Part of a small language model's weights: 8 layers.
MLP neurons of a small language model. Each row is named by its layer, matrix (down: output weights) and neuron, and shows model dimensions 0-95. Each number is 128 + 24 x the weight over its row's rms, rounded and kept within 0 to 255. A neuron's up and down rows have the sign that makes its largest values positive.
A block is one neuron, or neurons of one layer that tend to fire together. After each block is what it responds to, as a language model described it from the Wikipedia text at the highest values.

L4.down576 [118 109  96 149 120 138 139 162 120 121 129  87 140  84 154 173 129 103  99 126  98 143 132 118 165 121 101 132 138 121 143 100 119 150 129 134 104 153 139 103 124 117  98 124 113 132 103 197 144 158 110 102 136 106 135 164 118 109 148 174 120 120 185 119 116 182 145 102 115 124 132 118 119 139 131 130 186 100 117 133 126 135  92 132 124 128 104 169  94 139 153 137 162 161 159 121]
L4.down2015 [ 99 114 159 145 108 147 139 185 106 146 118 125 145  95 122 153 113 167 130 144  76 110 151  80  92 105 133 103 139 125 116 156 126 138 149  85 148 145 106 140 150 124 137 105 141 104 154 140 155 128 111  89 136  96 113 152 113 139 115 177 112 142 132 126 169  97 178 134 127 114 125 131 127 119 144 160 114 164 145 146 109 124 138 152 158 138  94 165 157 128 127 121 102 140 113 116]
L4.down2425 [160 151 125 127 121 182 115  99 116 118 119 129 134  97  92 129 111 145 112 163 100 111 110 151  97 196 146 122 140  83 108 143 141 108 119 165 102  98 146 117 140 133 160 175  90 138 123 145 105 155 128 136 132  93  91 183 117 120 143 124 135  98 114 119 106 133 151 161 102 130 122 119 103  94 113  97 140 116 103 164 126 124 121 110  99 147 128 173 153 102 121 122 128 118 156 105]
L4.down2572 [100 126 138 128 114 116 146 117 118 123 157  78 153 101 145 132 107 117  72 129 128 156 134 131 119  94 137  87 165 156 120 116 136 137 142 142  88 150 105 112 141 132 176 150  97 143 136 147 168 182 128 105 135 140 157 165 118 107 127 100 110 143 132 147  93 121 158 147 133  97 144 125 161 112 131 159 157 144 129 106 131 157 142 134 177 120 167 152 108 106 133 131 152 120 132 118]
Description: The final digit of a number, mostly four-digit years in biographical birth–death dates and citations, e.g. 189'2'–1981, born 196'3', (191'2'); also unit conversions like 14.'5' sq mi.

L5.down1799 [126 171 120 144 114 118  85 158 134 119 151 134 105 148 117 134 127 164 124 145 159 121 115 133 114  97 152 127 152 111 107 134 141 118 141 122 171 136 128 138 101  75 108 175 109 128 128  66 122 129 120 120 124 129 151  99 153 123 166 100 111 148 152 107 101 145 115 125 121 109 135 130 153 121 125 115 113  93 115 125 109 130 127 122  84 166 110 106 121 168  98 134  91 124 142 131]
L5.down2150 [102 145 139 122 128 116 137 109 150  96 143  92 131 136 140 142 111  81  84 154 135 100 142 139 106 120 122  97 140 124 105 134 144  95 115 126 146  89 109 132 121 134 138 139 109 129 154 147 111 101 143 158 105 108 133  90 120 119  95 158 126 149  84 135 123 139 130 133 152  76 119  98 163  94 103 117 120 114 128 105 123 117 106 137 138 141 153 133 144 133 149 151 158  90  90 150]
Description: Leading digits of four-digit years in tables, date lines and careers, such as 1992, 2020, 2023; sometimes coordinates and scores.

L5.down1021 [ 99 156 142 172 141 131 141 137 120 128 147  82 158  94 118 156 129 126 170 109 128 140 170 125 125 126 130 113 145 125 133 161 158 105 149 117 149 113 158 136 161 135 135 126  83 114  93 161 138 107 147 111 146  92 119 149 122 154 115 102 174 137 123 161 159  82 149 138 115 143 103 122 128 126 133 157  88 103 139 183  91 112  78 103 117 111 147 176 100 134 129 155 140 102 118  99]
L5.down1279 [114 152 133 140  99 140 143 138 125 117 152  98 119 134  96 142 105 132 139 156 134 145 138 153 140  85 188 134 126 116 118 136 109  99 117 128 120 144 115 150 166 120 104 130 145 129  85 136 141 131 123 125 141 175 132 197 116 149 122  95  88 132 117 129 176 156 125  98 164  95 111 132 192 112 126 122 125 126  97 136 101 103 131 129 128 147 112 131 132 131 133 120 104 137 152 131]
Description: Last digit of a number opening a span or score, mostly years after from/between (from 197-9 to), plus table scores and blank cells.

L3.down96 [140 160 159 173 141 161 126 103 105 137 103 113  87 118 137 110 155 114 164  92 158 115 147 117 102 141 115 121 125 102 144 131 108 118 189 141  85 183 121 130  86 145 164 121 114 125 122 165 139 174 128 118 123 102 116 150 130 132 105 143 138 130 102 115 161 104 145 107  98  97 120 120 168 119 135 123 121 138 128 121 128 140 160 161 121 134 125 144 113  83 130  92 124  83 133 150]
L3.down1018 [106 110  88 152 121 138 143 133 129 140 123 133 136  97  86 119 132 130 107 163  88 144 196  96 153 144 107 190 144 164 111 159 128 117 127 120 112 125 138 132 148 128 119 126 175 130 109 168 137 162 129 153 137  95 123 118 127  86  92 117 128  99 115 110 133 142 113 190 115 150 139 114 132 149 114 134 181  97 148 120 139 199 137 136 111 131 114 151 115 142 128 155 114 133 109 122]
L3.down1067 [167 180 107  98 158 158 123 138  90 125 110 124 121 110 123 118 100 132 120 115  95 138 104 109 152  98 174  93 142 100 138 105 108 126 122 153 151 124 100 125 126 130 125 110 112  90 135 176 127 149 117 161 133 112 113 119  77 136 158 142 151 145 156 134 107 144 103 136 156 148 106 119  95 160 133 132 125 123 136 100 114 150 117 116 108 105 134 108 170 158 121 161  83  97 135 159]
L3.down1821 [ 94 142 162 180  92 148 134 118 105 121 170  97  97 151 122 153 128  92 116 113 177 139 143 108 125 166 143 166 121 117 118 118 165 141 171 107 113 128 142 139 113 109 128 126 134 156 146 134 112 138 142 170  91 142 121 143 190 128 107 163 170 118 144 139 122 124 122 143 145 121 125 157 154 154 122 133 129  85 140 133 157 156 133 154  91 164 121 135 112  77 110 166 158 109  87 120]
L3.down1838 [ 92 155 125 102  96 142 104 105 168 117  86 124 136 118 142 100 159  74 107 119 136 125 157 125 143 139 109 142 150 172  86 103 109 128  88 140 138 135 128 138  80 121 126 146  98 134 126 107  81  82 158 114  74 106 160 171 121 173 155 114 115 127  94 106 121 153 122 136 154 138 139 131 147 106 125 107 141 103  89  75 122  91 128  99 106 139 118 135  92 107  70 147 114  95 116 130]
L3.down2456 [137 127 152 113 126 138  97 158 102 158 106 106  95 121 132 131 133 132  96  98  93 153 138 121 140  75 118 107 143 122 165 111 148 156 136 130 114 148  71  86 145  94 122 102 122 105 118 138 115 102 144 101 158 122 134 130 133 111 124 152 136  73 138 144 117 141 129  89 155 119 123 141 131 156 121 124 107 112 128  95 137 132 170 125 127  86 121 127 124 133 140 119 129 142 101  57]
L3.down2642 [177 148 134 122 132 131 100 134 140 115 154 121 131 106 152 120 106 137 147 123 159  93 124 162 131 147 126 168 130 159 140  68 114 132 118  75  70 133 132 104 143 132 106 114 105  99 135  98 112 132  84 124 161 117 135  87 143 146 118 117 128 146 161 156 147 151 121 104 153 107 154 103 135  78 105 125 130 139 146 117 108 132 110  78 131 124 115 102 145 102 159 160 129 136 136 108]
L3.down2713 [136 133 120 126  91 118 125 126  85 174 141 111 135 170 100 154 136  60 107  83 131 117 122  95 154 159 119 135  62  98  96 147 136 131 113 113 125 114 100 146 112  98 142 107 108 148 106 132 182 146 109 144 117 162 117 166 164 128 164 163 144 132 124 109  95 147 145  87 103 103 131 161 124 157 131 134 157 145  92 120 135 117 110 112 129 130 131 164 147  88 130 137  95 134 126 122]
Description: Last digits of measurements and decimals, often in parenthetical unit conversions (7'9'.2 m, 37'7' ft), plus relative pronouns that, which, who after a noun.

L4.down476 [155  96 104 152 153 131 122 128  90 136 163 121  89 113 106 112 125  99 162  82 131  88 142 126 133 110  89 135 131 123 151 121 104 155 135 130 134 129 127 131 136  89 114  79  92 118 147 201 116 110 139 113 109 131 141 147 119 132 142 140 138 107 131 143 134 115 123 173 143 111 126 164 121 166 126 174 125 112 159 169 148 159 119 137 115 147 134 145 113 112 106 122 159 132 139 127]
L4.down895 [100 108 111 163 132 127 125  99 151 121 118  76 116 165 102 134 120 124 157 145  99  88 125 137 156 145 133 108 125 156 140 116 152 165 154 107 104 109 152  99 107 112 136 157 133 105 140 213  93 134 129 120 129 140 117 112 135 140 123  99 105 131 164  92 124 136 120 133 139 125  99 126 122 144 117 119 101 109 129 127 150 138 132 118 155 108 119 138 132 131 126 122 176 116 140 162]
L4.down2017 [121 131 138 124 128 139 162 169 129 136 119 121 161 135  62  98  92 114 128 136 140 109 166  96 109 128 155 129 140 133  89 114 144 120 104  75 121 104 116 147 150 125 111 136  88 110 148 152  97 116 157 100 108 153 139 126 115 104 104 108 134 179 169 130  88 165  99  93 125 131 111 103  97 102 137 110  84  86  97 141 142 130 130 184 115 134 125 162 155 144 114 118 152  97 131 150]
L4.down2493 [120 150 127 148 140 144 120 161 126 144 153 124  97 144  78 119 146 124 173 143 127 109 122 127 141  79 156 150 184 108  82 127 114 135 133  87 134 143 132 133 125 112  82 102 103 136 155 191 134 124 142 104 143 147 122 128 128 124 113 121 142 139 125 148 113 102 146 153 137 118 114 138  99 122 111 124 108 145 121 157 122 137 124 130 137 181 120 133 136 128 124 129 134 122 142 154]
Description: Line-break tokens in Wikipedia articles, mostly right after a heading like ==History== or ===Development===, also at paragraph breaks.

L5.down1116 [143 139 133  96 140 122 119 101 105 150 133  94 130 158 119 169 133 121 108 144 140 135 130  84 159 138 113 135 111 163 162 165 116 108 103 131 107 117 152 137 113 140 153 124 132 108 129 114 125 116 131  87 150 137 112 157  90 150 151  95 138  82 115 171 125 113 116 131 106 121  94  78 149 132 124 146 171 155 104  99 188 159 163 144 161 101 136 105 144 115 106 113 146 103 126  98]
L5.down2067 [132 134 128 151 103 129 109 125 143  81 160  83 103 131 121 142 106 130 123 140 143  95 178 118 116  86  94 110 114 127 157 135 152 130 123 116 146 135 148 145 141 121 134 164 134  98 105  51 134 136 133 193 132 149 175 129 115 116 138 128 117 107 111 162 112 120 133 128 144  89  65 109 165 140 163 148 129 169 138 128 140 114 169 131 145 132 106 115 132 105 139 133 131 110 116  97]
Description: Unit tokens and final digits in parenthetical metric/imperial conversions in infoboxes, like 44 ft (13 m) or 1.5 m (4 ft); weaker on year last digits and verbs after names.

L5.down349 [148 155 134 128 118 113  99 101 125 152 159 143  93 131 103 137 103 105  80 119 188 128 124 135 134  91 136 144 130 159 152 108 123 127 145 154 169  87 125 100 127 171 146 149 159 121 149 170 128 138 131 141 109 189 127 134 126  66 154 147 134 138 102 104 107 129 134 116 158 114  82 121 128 146 123 116 105 126 158 150 149 113 122 130 136 158 122 158 146 113 132 146 124 165 104 184]
L5.down574 [133 153 175 142 125 121 151 158 135  90 130 109 117 113 110 134 153 127 131 127 157 139 138 142 159 143 156 134 123 158 144  97 155 158 121 101 113 139 106 142 122  98 112 134 129 125 151  47 162 154 114 122 172  95 119 120 119 138 123 119 151 120 106 140 195 126 120 131 111 115 127  95 151 133 119 130 121  85 157  98  88 136 107 175 101 110 140 101 120 101 131 116 119 120 177 136]
Description: Mostly line breaks ending a paragraph, heading or table row just before new text, plus mid-name tokens such as U.S., R/V, Corporation.

L4.down429 [112 143 123 147 106 152 134 147 147 136 125 165 101 130 126 138  94 118 131 129 151  62  84 151 126 154 125 159 117 141  99 135  87 103 118 101 128 118 138  94  93 130 134 132 109 167 140 180 141  76 186 128 171 153  99 113  95 168 139 109 139 155 121  97 181  91 135 119 150 121 157 121 143 100 142 128 157 157 142 126 104 107 151 167 144 139 112 110  89 113 119 152  94  97  93 169]
L4.down1264 [140 132 148  98 107 105 144  95 123 151 118 140 131 151  97 109 108 174 150 146  90  94 134 144 177 111 120 118 109 115 129 112  82 117 170 145 145 118 124 161 139 126 142 112 117 118 147 105 119 125 153 127 152  92 168  99 116 110  88 116 130  85 145 120 146 160 107 140 171 131 148 122 133 127 132 149  98 169 131 137  89 101 158 124 117 123 146 139 173 100 127  99 169 126 115 130]
L4.down1988 [109 148 124 160 140 156 178 148 139 136 105 122 158 130 165 149  74 132 132 178 106 116 163 135 122 173 168 141  90 109  88 133 126 101 179 131 125 148  98 124 108 141 116 119 139 136 117 120  90 140 105 122 154 134 127 134 115 145 140 193 142 142 145 109 122 142 114 135 139 120 115 105 107 134 133 139 150 155 136  88 164  96 154 153 118 112 175 135 149 149 114 148 122 131 166 107]
L4.down2741 [138 175 102 137 152 107 145 107 151 141 168 153 156 135 164  95 100  91 134 121 142 121 112 143 114 133 183 149 132  97 142 132 164 156 127 171 144  87 138 130 130 132 131 140 116 144 152 160 133 131 162 105 143 148  94 144 104 122 139 106 123 118 148 142 132 126  88 149 168 124 139 132 142 121 122 147 124  71 138 134 147 157 134 145 120 129 153 129 177 104  99 141 144 111 121 131]
Description: Nouns inside set prepositional phrases such as in order, in response, in conjunction, and digits of dates such as the 2 of 2008, a day number, or the s in 1930s.

L3.down289 [168 125 153 108 150 169 121 109 146 115 153 130 145 127 113  93 113 130 130  74 105 125 129 157 112 103 140 164 110  98 120 121 131 131 134  94 124 106 113 132 128 138 134 114 129 159 119 164  94 124  94 113 140 139 147  78 137 121 159 136 136 110 127 151 109 127  90 108 150 161 121 124  71 165 114 131 125 113 113 132 151 153 142 137 125 152 131 174 159 141 107 129 149 103 115 162]
L3.down994 [ 99 151 132 147 120 130 123 142 148  98 148  98 142 141 106  89 115 121 115 120 147 157 175 163 130 156 141 114 162  94 154 125 120 109 108 142 123 150  91 130  83 138 126 153 117 157 130 186 100 138 102 167 102 123 168 133 119 138 150 100  99 150 166 151 127 141 112 122  84 112  85 118 125 109 112 121 142 108 131 113  94 143 108 129 121 140  98 158 147 126 103 149 126 106 126 163]
L3.down1171 [122 124 148 111 130 124 145 145 145 129 151 158 107 220 101  92 106 138 131 105  86 157 170 137 157 158 109 123 145 117 138 101 157 112 150 134 148 171 112 145 106 128 169 186 114 154 125 165 108 144 150 112 139 103 137 154 130 139 155 110 111 125  97  86 123 156 108 145 126 131 156  78 133 147 146 146 126 120 116 154 159  61 110 119 135 104 128 172 121 126 157 125 148 125 186 118]
L3.down1209 [161 185 168 103 140 136 134 121 114  86 141 104 122 143 185  95 142 142  99 114 119 120 145 133 138 157 119 124 161 112  75 123 107 100 131 130 101 155 119 109 149 129 130 164 189 131 150 125 120 157  62 134 104 104 152 129 136 124 108 112 144  99 143 141 123 142 148  65 128 142  97 134 123 109 130 135 147 123 117 134 188 186 133 147 160 113 134 105 142  74 100 135 165 121 111 101]
L3.down1531 [153 114 144 127 119 125  63 163 132 163 123 144 163  99 123  91 138  87 181 148 131 126 167 157  86  99 151 126 109 127 110 130 123 125  81 143 164 134 103 135 110 145 128 147 107 102 147 122 173 114 115 160 146 180 157 101 105 125 186 158 105 139 145 136 126 142 116 128 116  94 145  95 115 111 109 123  97 143  90 111 152 145 138 106 157  82 119  92 121 145 127 156 146 147 141 116]
L3.down2197 [123 142 115 128 139  99 117 105 136  61 134 137 121 157 134 105 157 174 145 170 144 134 144  97 116 123  89 124 130 124 153 122 120 131 128 152 106 113 117 139  50 111 153 146 145 102 159 112 104 128 113 108 123  98 140 127 178 155 130 105 104 152 136 138 145 130 123 135  96 111 129 116  97 124 153 146 127 110 142 162 124 107 111 161 151 115 138 114  74 104 194 141 132 140 158 109]
L3.down2336 [111 150 147 129 139 167 117  83 147 117 117 145 131 162 146  95 134 137 150 104 144 134 152 170 156 120 141 139 101  99 127 161 137 160 107 140 135  96 140 112 127 132 150 124 119 157 128 248 149 165  90 116  99 155 134 112 101 132 104 119  94 123 116 154 160 145 129 106 132 140  85 137 107 122 145 120  77 100 136 132 176 175 140 129 154 134 114 158 191 137 151 114 123  83  95 148]
L3.down2626 [129 144  83 133 125 107 128 157 136 143 135 135 105 168 109 132 120 110 133 130 126  76 136 108 153 124 138 146 136 149 136 117 141 139 131 128 155 109 113 144 114 106 117 119 135 130 177  48 129 140 104 129 192  72 119 132 105 123 120 125 120 101 112 126 157 149 139  98 117 138 100  90 118 119 132 127 114  88 108 138 177 161 153 112 106 154 111 173 139 159 176 136 134 116 156 106]
Description: The last digit of a four-digit year, strongest for the start year of a span such as from 1905 to, 2012–2015, in 1946.

L3.down1008 [105 121 123 149 120 123 132  73 109 124 157 130 127 123 104 100 122 126  90 143 112 125 157 104 117 135  97  50 146 106 118 121 151 153 109 109 117  93 142 127 108 108 134 131 162 131 153 210 109  96 150 100 124 181 145 156 120 119 150 127 118 110 107  90 171 133 181  99 127 112  70 166 149 113  96 123 152 152  74 133 144 131 119 107 180 126 167 121 146 127 153 152 133 121 124 155]
L3.down1301 [ 92 135 113  88 148 112 100 161  72 136 196 143 125 109  25 129 123 111 174 120 129 118 157 140  98 126 152 126 155 133 104  56 135 139 136 134 168 118 105  68 157 144 125 124 141 117 108 103 148 128 131 161  95 133 129 107 123 133 177 109 150 157 123 141 149 125 129 124 158 125 125 117 122 108 130 108 109 114 120 141 118 150 137 145 123 138 122 122 156 133 127 100 123 101 157 105]
L3.down1758 [156 108 148 112 165  93 103 147 119 136 140 139 130 126 128 128 125 140 137 119 135 129 127 155 105 119 146 138 166 141 120  91 118 147 132 157 125  66 134 139 157 110 131 106 120  85 119  97 127 158 117 155 131 129 134 112 124 159 122 103 105 160 108 134 150 122 121 109 127 116 111 137 112 127 129 101 135 157 101 177 145 160 101 147 107 106 166 137 165 133 121 102 115 123 169 155]
L3.down1885 [131 115 128 133 136 149 123 112 112 101 119 121 103 146 139 112 147 130 105 141 127 109 167 109 141 148 147 123 123 158 124 126  86 120 113 113 135 122 192 128 112 156 141  99 144 119 151 121  88 103 137 149 144 159 130 139 130 140 120 150 105 124 136 124 153 103  81 133 137 148 159  96  65  69  94 143 103 140 124  92 129 143 144  79 179 183 138 123 160 144 150 145 105 134 120 124]
L3.down2301 [146 129  97 156 116 130 152  87  93 191 129 155 138 133 140 136 117 114 141 138  98  95 118 139  90 110 135 117 106 146 134 152 159 126 119 179 124 128 112 143  79  98 127 134 127 124 166 188 173 172 141 140 118 172 131 187 139 146 129 119 147 128 122 132 137 115  85 117  88 137 115 128 108 153 147 147 152  91 136 140  82 134  83 111 137 136  82 119 144 159 119  88 119 129 124 101]
L3.down2310 [166 132 153 138 143 124 119 113 142 125 106 101 146 140  98 175 167 112 122  71 141  80 120 126 146 122 141 107  87  82 131 129  87 120 125 139 106 103 170 123 171 136 162 106 121 128 135  82 117 134 101 129 116 126 146  94 119 124 118 142 120  98 119 109 161 117 136 105 135 119 118 109 149 157 111 149 117 131 159 139 144 120 112 157 109 121 115  93 136  76 115 120 119 117  90 144]
L3.down2374 [142 122 138 134  88 111 137 135 113 116 117 170 155 149 118 149 140  86 112 155 144 138 151 166 108 144 147 127 159 120 123  72  72 116  80 121  85 122 123 119 101 157 134 164 140 134 103 157 121 134 116 135   5 107 171 163 125 155 121 143 180 118 112  90 112 137 142 126  95 130 125 146 102 148 113 143 139 135  99  77  67 149  95  77 110 126 160 109 162 130 134 164 156 153 154 116]
L3.down2673 [110 100 143 130 154 106 165 104 140 146  88 109 143 122  94 138 125 145 159 147 121 160 137 118 133 111 107 153 131 150 130 122 124 175 120 151  82 102 114 141 119 126 208  91  93 151 148 146 145 115 129 174 125 135  65 106 174 130 133 132 125 132  80 124 145 128 136 154 159 148 106 113 104 132 131 131 115 115 144 165 151 155 143 147 145 100 120 109 170  95 146 124 137 132  94 177]
Description: Line breaks that start a new paragraph or follow a section heading in biographies and histories, plus nouns for a work or span after the, his or her, such as album, film, career.

L3.down323 [143 106 104 133 155 124 135 156 173 137 136 155 103 112 142  87 141 154 151 155  74 105 146 100 148 127 140  56 121 149 146 147 106 143 126 129 154 132 111 116  92 140 120 137 152 110  50  68 161 151 138 162 125  97 147 116 112 159  92 166 113 107 152 125 130 131 108 115 154 181 122 104 119  87 121 148 134 140 140 137 155 123 126  82 122 168 134 112 165 120 170 135 137 108 150 130]
L3.down374 [ 98 102 115  89 114 109  90 150 126 131 130 102 122 167 126 118  99 123 113 128 125 137 151 102 108 121  90 149 158 131  94 131 130 110 144 150 136 106 153 147  95 112  96 148 114 117 105  80 106 115 137  59 114 119 128 159 137 115 138 140 166 101  59 129 138 142 136 118 127 186 168 118 127 149 123  95 125 106 104 136 113 132 136 130 147 116 173 120 112 109 138 109 107 139 119  97]
L3.down747 [138 184 106 126 133 104 120  89  99 155 140  91 101 117  97  94 114 114 131 132 135 141 108 127 156 118 106 144 118 141 136 103 120  91 146 130 114  97 138 115 135 163 156 108 136 123 151 150 115 115 108 117 124 116 159 154 104 148  85 123 171 114 110 183  99 153 112 140 143  97 116 107 154 116 102 150 119 123 143 122 111 116 116 176 140 166 138 116 136 173 123 123 143 141 126 108]
L3.down793 [119 137 172 165 151 112 118  96 126  69 130 161 129 125 112 147 115 106 124 149 123 155 127 129 140 127 175 156 132 100 117 102 131 144 156 181  99  93 118 143  87 145 128  97 133 112 152 149 150 128 149 111 129 126 129 175 101 110 137 114 120 101 102 134 122 137 141 120 117 129 137 156 115 114  95 131 141 135 136 137 130  91 146 117 163 138 173 139 136 114 131 123 112 134  93 183]
L3.down1769 [169 180 138 167  83  74 126 120 130 157 141 103 128 103  93 134 150 121 136 119 122 119 161 127 125 143  97 140 118 139 118 120 127 129 117 109 167 135  85 138 105 111 138 136 163  94 149 171 137 134 109 129 113 155 103 133 123 145 116 108 138 101 103 118 126 104 142 192 134 114 129 113 110 126 132 108 143 110 100 171 124 116 148 111 130 135 108 120 118 143 111 126 139 113  98 133]
L3.down1972 [136 134 127 119 102 127 132 114 139 136 117 117 100 148 153 111 127 101  88 116 141  77 128 139 163 137 142 153 139 146 134 156 150 145 108 116 198 162 150 111 144 167 120 150 122  42 166 171 141 115 107 100 132 102 169 113 157 110  96 149 109 106 110 109 129 159  94 164 166 154 167 152 140  94 149 141 127 161 120  90 123 115 111 127 164 137 108  97 114 184  91 101 143 164 137 170]
L3.down2450 [185 136 127 132 111  64 108 153 150 109 110 127 130 159 141 106 112 151 102 157 130 168 143 158 122 136 115 110 141  88 145 113  85 115 119 110 122 119 100 129 109 122 126 145  91 126 125  73 104 106 128 109 123 127 141 124 180 129  89 141 138 125 108 142 129 137 164 156 100 135 101 105 143 122 137 150 143 125 104 178 171  81 118 154 153 152  84 143 116 118 107 124 164 143 114 141]
L3.down2737 [125 142 123 115 136 129  69 152 128  96 155 128 160 126 152 118 153 127 110 144 132 114 150 143 168 150 154 143 110 128 135 140 115 109 126 126 164 111 167 103 130 164 136 179 142 147 117 171 135 141  71 174 144 123 127 124 117 123 162 119 148 183 126  98 151 139 171 135 115 141 111 129  87 109 150 126 150 120  94 159 126 138 138 165 102 107  84 115 126 162 141 114 129 159 120 175]
Description: Second digit of a four-digit year (the 9 in 1957, the 0 in 2020), especially in tables, seasons and dates in sports and biographies.

L4.down316 [144 103 175 166 114 142 109 150 138 136  79 107 143 153  82 145  98 170 148 145 102 144 118 129 104 126  91 144 106 127  94 138 124 114 122 150 109 120  95 101  87 138 152 138 148 123 121  75 123  90 109 129 115 115 127 122 175 171 126 109 112 138 107  95 117 121 156 139  93 146 128 133 123 131 122 101 134 182 120  75 147  96 112 165 189 161 141 125  82 124 142 158 139 167 131 101]
L4.down2217 [127 116 178 174 123 125 107 128 154 152 136 111 132 167 116 133  97 157 105 150 121 124 140 108 109 118 134 104  79 113 131 149 106 122 120 105 118 105 145 145 113 122 106 147 138 138 105 172 146 132 159 143 126 109 155 127 147 147 170 120 126 123  86 127 123 131 126 118 113 145 106 149 138 104 127 121 129 134  95 131  96 108 112 150 196 143 146 102 136  94 153 156 149 147 110 122]
L4.down2496 [138 142 188 108 130 170 127 160 102 122 127 107 165 125 136 123 122 109  70 145 159 127 121 126 101 126 107 117 132  86 174 119 131  73 102 129  98  80 109 168 169  87  84 102  97 140 169 154 173 117 168 107 131 143 152 136  71 113 122 153 146 117 163 114 140 143 119 101 165 129 108 136 155 127 142 166 178 124  83 158 130 147 112 167 136 104 147 116 139 100 131 124 165 148  81 141]
L4.down2540 [107 110 175 108 109 143 140 114 108 120 111 133 153 124 158 118  89 134 131 122 120 135 132 144 135 160 147 186 152 133 111 119 153 117 138 145 110 109 103 155 114 103 133 140 130 121 150  53 169 142 139 132 114  92 104  78 149 134 124 122 126 113 138 141 159 153  98 140 116 123 122 148 132 125  90 142 119 120 129 148 127  80 111 120 147 163 118 149 127  91 134 121 103 122 110 149]
Description: The second digit of a four-digit year, the 0 in 20xx or the 9 in 19xx, in dates and tables, e.g. 2020, 1993.